MLP neurons of a small language model. Each row is named by its layer, matrix (up: input weights) and neuron, and shows model dimensions 0-127. Each number is 128 + 32 x the weight over its row's rms, rounded and kept within 0 to 255.
A block is one neuron, or neurons of one layer that tend to fire together. After each block is what it responds to, as a language model described it from the Wikipedia text at the highest values.

L3.up28 [137 163 130  94  93 135 178 140 167 130 148 120 113 166 151 150 106 120 147  81 209 147 122 125 124  93 108 140  59 129 129 172 216 102 128 141 145 139 103  75 128 167 146 147 182 198 174  57  99 166 142 135 173 129  93 169 161 111 123  63 118 146 117 168 121 157  63 154 176 171  95 103 138  84 168 155 136 111  97  98 167 153 134 114 114 132 140 154 122 148 108 122 105 167  78 176 125 117 138 112 147 127 185 153 133 165 107 105 158 122 133 191 178 142 120 167 119 190 165 138  98 138 146 110 163  96 115 107]
L3.up310 [155  94 129 122 104 102 186 157 148 155 170 120 112 162 147 107 150  72  56 123 172 187 122 144 162 156 127 122 109 120 118 156 181  85 151 104 123 130  92 128  97 143 201 168 131 159  82 172 129  75 105 101 135 108 126 150 190 132 161 112 130  77 102 102 150 163  83 117 164 186 136 105 121 134  81 132 155 166 152 138 175  66 160 108 139  88 144 100  75  69 125 124  89 187 146 159 158  89 155 134 111 131  66 122 107 124 144 110  42  90 167 202 111 137 122 141 146  97 121 159  64 178 137 114 147 101  91 123]
L3.up734 [158 113 106 101 163 143 154 127 122 194 125 150 114 106 141 125 138  98 140 127 127 129  88 116 105 129 129 126 136 131  73 149 142 115 140 147 121 107 142  63 120 127 108 161 121 168 139 123 132  98 125  80 119 109  96 167 109  85 121 146 123 119  85  97 136 132  96 191 122 159  91 118  74 149  87  85 159 148 135 180  96 113 144 112 129 150 122 163 128 116  61 177  98 153 130 144 141 177 197 147 158 150 140  60  97 111 109  83 103  90 110 134 107  77 107 138 133 125 112 133 116 159 151 135 175 135  80  88]
L3.up1240 [212 122  81 105 209 121 164 132 134 142 166 133 122 122 168 150 138  81 122 146 136 136  86  73 135 112  82 142 153 145 137 135 137  91 145 107 145 155 155  86 159  71  92 122 162 100  97 113  92 118 154 157  75  83  84 172 170 117 116 106 117 107 181  89 150 170 117 166 178 108 156 159 136  57 120 128 111 153  79 110 166  90  31 138 161 160 143  75 107  95 149  97  92 130 123  71 117 160 146 138  92 142 152 177 120 138 107 152 137 112 103 112 144 185 112 140 154 142 131 143 152 171 135 137 142 158 104 134]
Description: Sentence-initial word continuations

L2.up49 [111  98 135 127 137  99 141 190 152 145 169 101 133 117 137 117 181 111 128 116  95 145 155 129  96  74 131 142 139 121 135 156 156 122 176 215  52 113 128  93  83 123 123 113 134 106 142 114 183  53 119 151 138 106 145 145 113 113 112  76 157 121  75 161 166 123  59  97 193 153  91 109  84 191 118 148 143 103 118  75 155 116 163 180  77  82 189 122 161 147 153 120 106 133 122 112 133 105 102 100 104  64 104  91 121 151  98  77 178 131 177 107 127 116 135 139 125 124 214 153  92 130 141 110 170 139  97 155]
L2.up161 [129  91 159 117 154 105 173 123  90 170  68 136 129  85 161 139 120 101 151 136 132 160 166 122 149 140 100 150 104 135 112 108  82 117 149 191 120 146 150 133 108 184 161  93 134 120 144 127  91 138 113 139 102 155 100 128 136 166 107  95  97 141 100  44  96 127 122 115 166 181 104 154 124 115  26 224 142  87 150 109 112 111 164 101 124 137  91 121 143 157 135 166 102 110  97 146 113 134  60 113 145 122  89 160 121 134  83 130 147 125 132 102 106 110 158  89 115 125  59 145 157 128 161 130 231 114 125  93]
L2.up337 [108 101 104 152 145  74 170 144 167 117 167 175 187 142 153 114 162 123 130  91 187  83 125 137 179 132 147 141  93 101 168 145 137 153 151 165  95 126 100 103 127 131 106 155  95 160 131  68 132 151 175 148 136 113 112 109  91 157 135 140 130 121 116 108 100 168 119 128 119 137 169 135  98 130 145 103 134 114  91 144 173 113 174 126 136 215 109 137  97  96 125  96 112 141  95  96 108 159 171 176 150 130  97  72 163 145  84  96 149 123 129 111 151 131 145 104  98 192 133 134  82 114 132 122  94 100 144 152]
L2.up387 [128 177  56  92 118 104 135  90 208 123  99  75 135  94 138 103 179 108  49 175  85 149 114 129 111  57 129 129  83 173 125 108 121 158 142 166 103 126 169  74 177 100 111  93 122 141 140  66 174  66 157 147 152 164 114 112 161 121 143 149 164 106  87 118 176 118 102 100 133 163 103 162 129 172 122 106  96  90 111 143 153 112 213 162 175 121 117  69  91 127 117 195 120 178  51 119  98 123 111 192  65 161 141  68 160 155  98 209 120 146 131 118 130 117 123 117  79 119 109  84 121  83 168 131 153 162 182 139]
L2.up449 [126 116 123 127 133  73 131 144 158 102 148  97 143 109 127 121  96  71  94 182 219 132 130  97 147  91 172 138 150  83 142 127 157 116 113 133 191 114 160 109  63 146 163 108 138 134 123 183 130 114  49  56  60 155 132 180 129  96 155 177 172 142 115  98 199 147  80 118 142 143 100  63 182 156 132 116 109 152 152  82 130 121 184 112 117 133  99 108 205 158 137 132  90 129 139 100  97 195 120 128 137 126 111 179 110 183 118 120 112 143  63  94 158 111 150 172 176 142  91  80 129 169 165  92 155 122 171 100]
L2.up781 [179 187 160  92 107 137 169  90 133  88 118 187 127 105  94 132 140 117  89  91 175  84 126  56 114  55 167 100 138  79 121 106 140 128 126 100  75 127 133 115 158 142 128  90 161  72 122 165 163 144 107 145  95 118 126 141 151 129  87 160 168 141  99 104 112 132 145 163  56 187 120 178 166  61 134  88 187  88 111 141 160  97 174 114 157 125 149 157  72 212 134 146 109 132 130 104 133 135 108 158  65 130 137 116 130 122 149 138 110 143 150  83 170 147 112 162 110 105 116 103 136 136 172 165 139 122 152  96]
L2.up867 [141  78 108 134 111 155  76 120 140  82 112 109 107 102 118 160 117 172 130 112 130 102  80 118  77  79 143 138 103 159 106  96 181 126  68 117 121 159 140 192 143 145 156 102 191 141 155  78  93 116 180 133  55 160 130 133 133 129 148 133  80 115 155 119 124 142 156 124 176 139 131 125 163 140 130 170 149 109 143 115 157 116 140 118  85 133 100 118 131 185 123  75 200 117  75 106 135 190  66 155 102  86 127 182 100 153  99 157  66 154 154  69  89 124 143  74 117 117 167 110  80 194 177  99 118 102 144 112]
L2.up908 [109  70 136 152 132 116 116 120 102 185 116 127 151 121 139 146 127 132 136 183 112 110 230 116 162  80 120 116 131 116  78  67  94 129 117 146 110  92 122  50  56 191 116 123  62 141 107 107 123  99 120 139 134 195 122 148 171 136 118 143 151 136  94 160 100 127  46 105 171 149 135 129 141 120 124 119  75 150 125 105 141  77 195 125 129  97 125 106 153 120 190 130  58 115  95 107 130 146 145 122 121 129 147 134 138 171 150  97 188 142 120 144 109  88 173 111 161 143 143  90 115 156 126 130 143 114 129 112]
Description: Mid-word subword fragments

L5.up325 [139 103 166 120  77  83 169 122 169 133 123 120 157 136 164 113 130 127 114 158 172 153 157 198  31  66  86 119 127 146 158 145 150 137  97 121  71 165 104 140 135  85 116  52 130 204 149 113 113 100 140 148 150  92 117 133  98 137 135  67  83 114  75 133 138 141 119 135 137  93 101 136 134  85 138 100 146 109 134 143 141  81 122 178  91 124 126 122 129 110 149  67 102 132 100 160 126 147 124 152 127 148 160 149 170 143 133 115  95  90 132 169 124 140 114  99 113 175 137 164 113 128 118 111 121 151 134  61]
L5.up1311 [150 132 142 158 193 100 118  84 181 147  69  69 189 145 105 114 113 115  89 137 144 136 164 164 119 116  82 135 139 133 121 174  79 117 144 177 105 121 127 135 122 113 144 132 125 154 134  99 152 205 117  76  72 133 115 107 138 161  93  97 141  53 156 128 132 149 135  75 117 165  96  79 108 136 110 117 110 109 145 134 121 156 131 211 124 170 169 169 117 103 134 126  41 125 141 130  81 138  84 107 181 136 141  87 129 131 107  87  89 123 144 142  88 146 112  90 150 103 109 117 131 111 127 136 146 125 115 136]
Description: Repeated rare-word middles

L2.up15 [101 213  77 124 125 141 149 134 186 134 108 111 104 126 158 156 152 121 135 143 142 130 151 169 128 217 167  62 108 175 147  71 155  88 146 131 143  90 152  90 125 102  90 165  81 110 163 108 143  97  91 107  89 121  70 130 130 152 147  88 168 123 132 159  86  97  82  63 104 204 120  79 129  91  71 107 120 107 116 178 134 155 138 105 147 118 137  85 136 186 163  77 124 162 144 122 142 177 109 115  81 131  43 144  91 163 136 158 176  73 161 212 201 114 172 176  97  99  96  94 112  73 118 138  86  90 107 142]
L2.up396 [133 128 105 166  90 102 105 154 128  92 135 101 110  93 192 156  64 163 123 168 143 151 127 122 150 191  62  78  98 136  56 120 135 140 154 121  84 189 140  69 149 176 109 111 123  92 156  99 118 101  96 103 106 115 127  97 133 182 138 111 166 126 119 144  84  95  74  93 150 146 156 170 119 149 137 166 149  84 128 139 143 140 183 136 106 169  89  67 108 131 101 185 122 141 142 136 110 147  92  91 116  68 133  78 146 113 130 170 147 120 142 114 172 128  63 129 169 127 131  67 143 167 197 121 138 109 162 113]
L2.up541 [156 165 112  95 139 126 141 174 153 112 128 143 106 177 138 159  97 151 104 136 166  68 104 176 119 220 113 157 150 145  47  84 125 114 167 153 124 177 150  66 127 166 100 124 128  88  88 155  95  84 111 171 135 144 141 155  98 173 152 140  91 102 187 192 131 152 133 101 126 147 131 128 129 130 140 135 123  76  85 154 156 117 138 105 123 138 134 142  78 150 118 140 132 143 114 138 102 129 143  88 122 121 147 175 155 153 116  90 182  91 126 133 120 115 102 109 103 107 173 169 152 107 111 128 110 134 112  87]
L2.up603 [148 123 107 110 130 104 151 134 113 170 109 134 137 113 120 204 161 120  85 133 113  55 189 165 129 191 175  51 162 107 155  87 132 232 138 103 115 110 191 108 150 110 130 124 105 124  60 116 121  68 115  97 141 175 105 124 157 117 143  84 155  91  94 195  90  84 167  61 153  82 135 118 141  92 118  75 111 123 156 105 123 109 154  64 123 183 163  90 118 138  94 155  96  89 133 195 129 110  64  94 100 140 117  96  79 168 130 113 134 100 113  88 157  73 148  97 104 140 149  66 102 165 109  97  82  87  94 148]
L2.up909 [122 157 142  97 106 129 145 134 149 130 157 112 136 149 145 180 114 145  86 108 158  96 171 139 103 152 165  82 129 150 134 122 116 156 141  55 136 109 140 111 136 148 111 135 153  91 106 163 160 127 105 106 122 112 123 127 184 122 140 111 123  75  66 127  77 143 137 180  92 164 144 130 115 132  95 178 172 106 174 171 147 142 152 107 141 134 148 103 129 120 139 176 150 117 146 120 132 176 137 124  72 129 127 138  69 132 134 154 135 186  97 176 105 162 140 149 138 162 121 128 100 101 142 145 165 172 136 155]
L2.up962 [ 77 124 110  97  97 119 186 158 120  84 131 166 109 110 137 157 162 119 181 140 118 135 110 141 131 148 135 203 136 123 107 139 102 189 115 127 169 125 133 159  98 127 140 127 127 138 145 141 194  75 129 140 146 121 169 196 114 163 138 123 158 129 157 181 106 131 198  71 153 180 187  91 112  77  91 137 117 147 100 131  63  92 132 173 108 109 124 133 150 130 137 148 122 203  86 131 120 169 152 125 160 177 112 110 126 102 139 130 202 114 103 118 133 125  63 140  92 109 116 157 167 154 153 122  73 118 119 126]
L2.up972 [119 105  97 175 163 164 178 101  97 139 136 132 105 137 111 166 126 141 100 117 104 133  87 150 211 169 135 117 110 188 134 108  79 145  89 144 115  95 121 110  84 111  83 185  96 150 146 180 128 135 114 105 153 123  93 182 105 103  98  70  78 109 103 113 174  77 131 212  70 105 157 102  99 110 111 159 111 100 167 122 164 138 152  92 124 107 144 109 110 135 119 142  85 125 194 101 131 216 137 107 127 107 126 136 169  92 122  83  63 172  95 112 124  99 117 167 105 128 143 120 124 203 132 125 141 140 142 141]
L2.up1214 [108 125  61 191 130 136 100 160 124 161 123 140 159  45 134 104 146 133  88 168 103 143 120 127 134 149 140  89 161 135 133  46 142 157 115 136  81 131 129 150 119 124 161 120  82 132 103 106 110  58 117 206 114 178 171 161 115 145 132 133 127  80 116 173 129 107 160 166  90 149 114 182 133 156  80 153 116  96  93 140 179 108 155  91  93 109 104 138 116  96 147 174 107 167 172  99 161 128 126  94 167 110 130 145 118 132 126 160 153 122 178 140 153 127 153  84 119 117 127  49 157 179 148 124  96 126 150  88]
Description: Number-joining separators

L3.up319 [118 114 115 136  84 162 169 110 157  76 143 161 119 137 164 164 144  72 110 181 123  84 112 151 131 141  86 160 138 142 125  64  73 120 110 162 140  92  83  81 154 167 128 134 118 112  60  69 145 113 167 122 134 137 126 105 183 118 130 131 203 110 119  55 111 150 150 185 125 175 101 177  79 253  90 158 121 108 149 141 134 163 101 132 124  55  81 128 121 119  69 141  99 156 124 129  67 109 116 103 137 157 169 187 146 109 127 158 157  85 115 123 107  77  80  99 106 100  89 135 152 121 135 154 115 140 122 158]
L3.up1139 [181 106 132  99 118 105 121 123 105 101  96  87 175  68 136 161  95 158 154 147 214 122 189 109 150 168  85  90  60  89 132 118 214 118  77 105  93 115 164 153 176 124  46 136 106 148 102  89  91 115 133 110 130 137 146 122 114  87 200  97 153 179 177 131 154  84 146 114  95  98 131 134 106 155 117 147 107 118 126 133 150 130 146 171 145 119  89 113 155 135 135 136  99 162 154 161 118 172 124 105 116 126 112  93  81  48 102 102 135 157  75 111  74 140 100 146 160 129 150  98 166 113 121 125 154 110 144  86]
L3.up1253 [143 120 124 210 100 146 120  90 114 138 143  84  70 143 129 229 158 132  62 218 150 118 136  86 146 118 140 157 111 148 100 111 111  87 120  14  90 127  78 168  65 119  94 165 152 131 125  81 121 125  85 138  85 119 108  92 181 166 138  77 231 133 105 139 116 160 121 124  83 195 166  63 128 127 122 134 108 122 135  86 119 153 141 121 118 131 147 145 125 172 132 139 111 158 137  99 150  96 158 109 115 185 133 114 122 117 129 117 156 150 144 156 110 157 184 144 157 107 161 140 147  86 143 115 144  70 173 153]
L3.up1311 [139 160 117 104 178 113 100  35 137 139 132 116 107 116 106 155 132 110 194 128 165 156 100  76 150 126  80 144  96  79  97 146 120 132 155 141 135 183 198 106 115  27 182 145 128 151 106  81 120 127 131  92 196  75 147 115  92 122 108 103 119 158 143 187 103 125  68 110 142 122  68 143 178 140  85 149 159 122 168 148 151 173  95 163 118 132 139 106 141 106 116 160 174 135 157 144 168 125 131 110 139 100 180 117  84 143 211 141 162  93 146  96 135  90 165 183 196  99  96 168 174 142 114  77 133 109  71 149]
Description: Stat-table cell separators

L5.up964 [115 133 125 193 113 116 197 166 134 158 107 109  88 151 132 103 111 157 102 133  86 157 118 116 177 135 134 103 158  89 129  75 125  50  65  72 159 171 166 121 126 175 141 129  86 103 167 136 154 164 109 115 105  53  61 150  93 134 155 122 132 114  96 110  85 160  69 125 177 116 187 125 101 121  70 172 157 110 157 120 180 122 136 156 164 160 154 116 187 181 162 140 159  92 137 158 127 158 104  77 117  98 163 113  69 160  81  90 115 123 106 135  67 143  69 142 196 201 190 129 159 157 149 158 126 154 159 147]
L5.up1157 [166 150 129 136 159 160 133 152 136 101 129 168 161 171 134 125 141  98 135 146 132 181 124 163 177 149 144 112 138  74 111 135 117 123  72 114  93 132 154 151 200 112 173 131 162 132 128  97 166 120  88 116 232 156 126 104 114 154 148 114 124 108 117 117 140 135  97 150 131 129 118 177 121 113  56 173 128  75 113 148 104 145  86 146 136 117 104  85 130 158 138 129 160 108 136 136 134 145 136  71 171  75 134 133  98  83  85 142 119 173 103 165  84  94 115 151 156 144 112 133 140 142 103  60 192  72 138 134]
Description: Sports table cell separators

L5.up868 [105 130 151  79 103 135  93 121 149 139 176  77  82  36 167  72  86 137 147 142  87 105  95 129 120 191 118 127  91 160  95 101 169 155 132 173 139  95 161  77 122 147 129 107 118  88 152 130 176 150  91 130 148 158 102 147  71 143 113 175 144 115 108 136 151 118 149  77 130 115 117 134  94  83 151 162 143 104 139  91 102 162 124 116 213 151 117 118 115 117 146 140  92  91 121  97 123 186  97 172 151 123  89  91 176 135 102 126 126 107  68 121 157 167  68 142 143 151 145 174 126 130 158  87 121 101 119  84]
L5.up1327 [159 124 135 114 110 164 133  67  91 151 133 136 100 180 125 191 178 164 160 178 103 132 124 139 119 114 140  97  69  99 100 172 146 154 173 120  97 138 175 144 113 100 118  97 155  90 129 177 166 115 147 113 140 103  82 181  83  89 142 150 141 126 112 132 146 131 119 130 176 133 114  93 120 132 104 135 116  88 158 146 131 125 132  74 148  90 109 165 155  93 153 185 162 101 119 171 150 110  92 129 156 150 167 110 148 107 101 150 201 144 130 117 115 100  97 110  63 145 121 135 167 165 159  82 184 128 134 142]
Description: Mid-number separators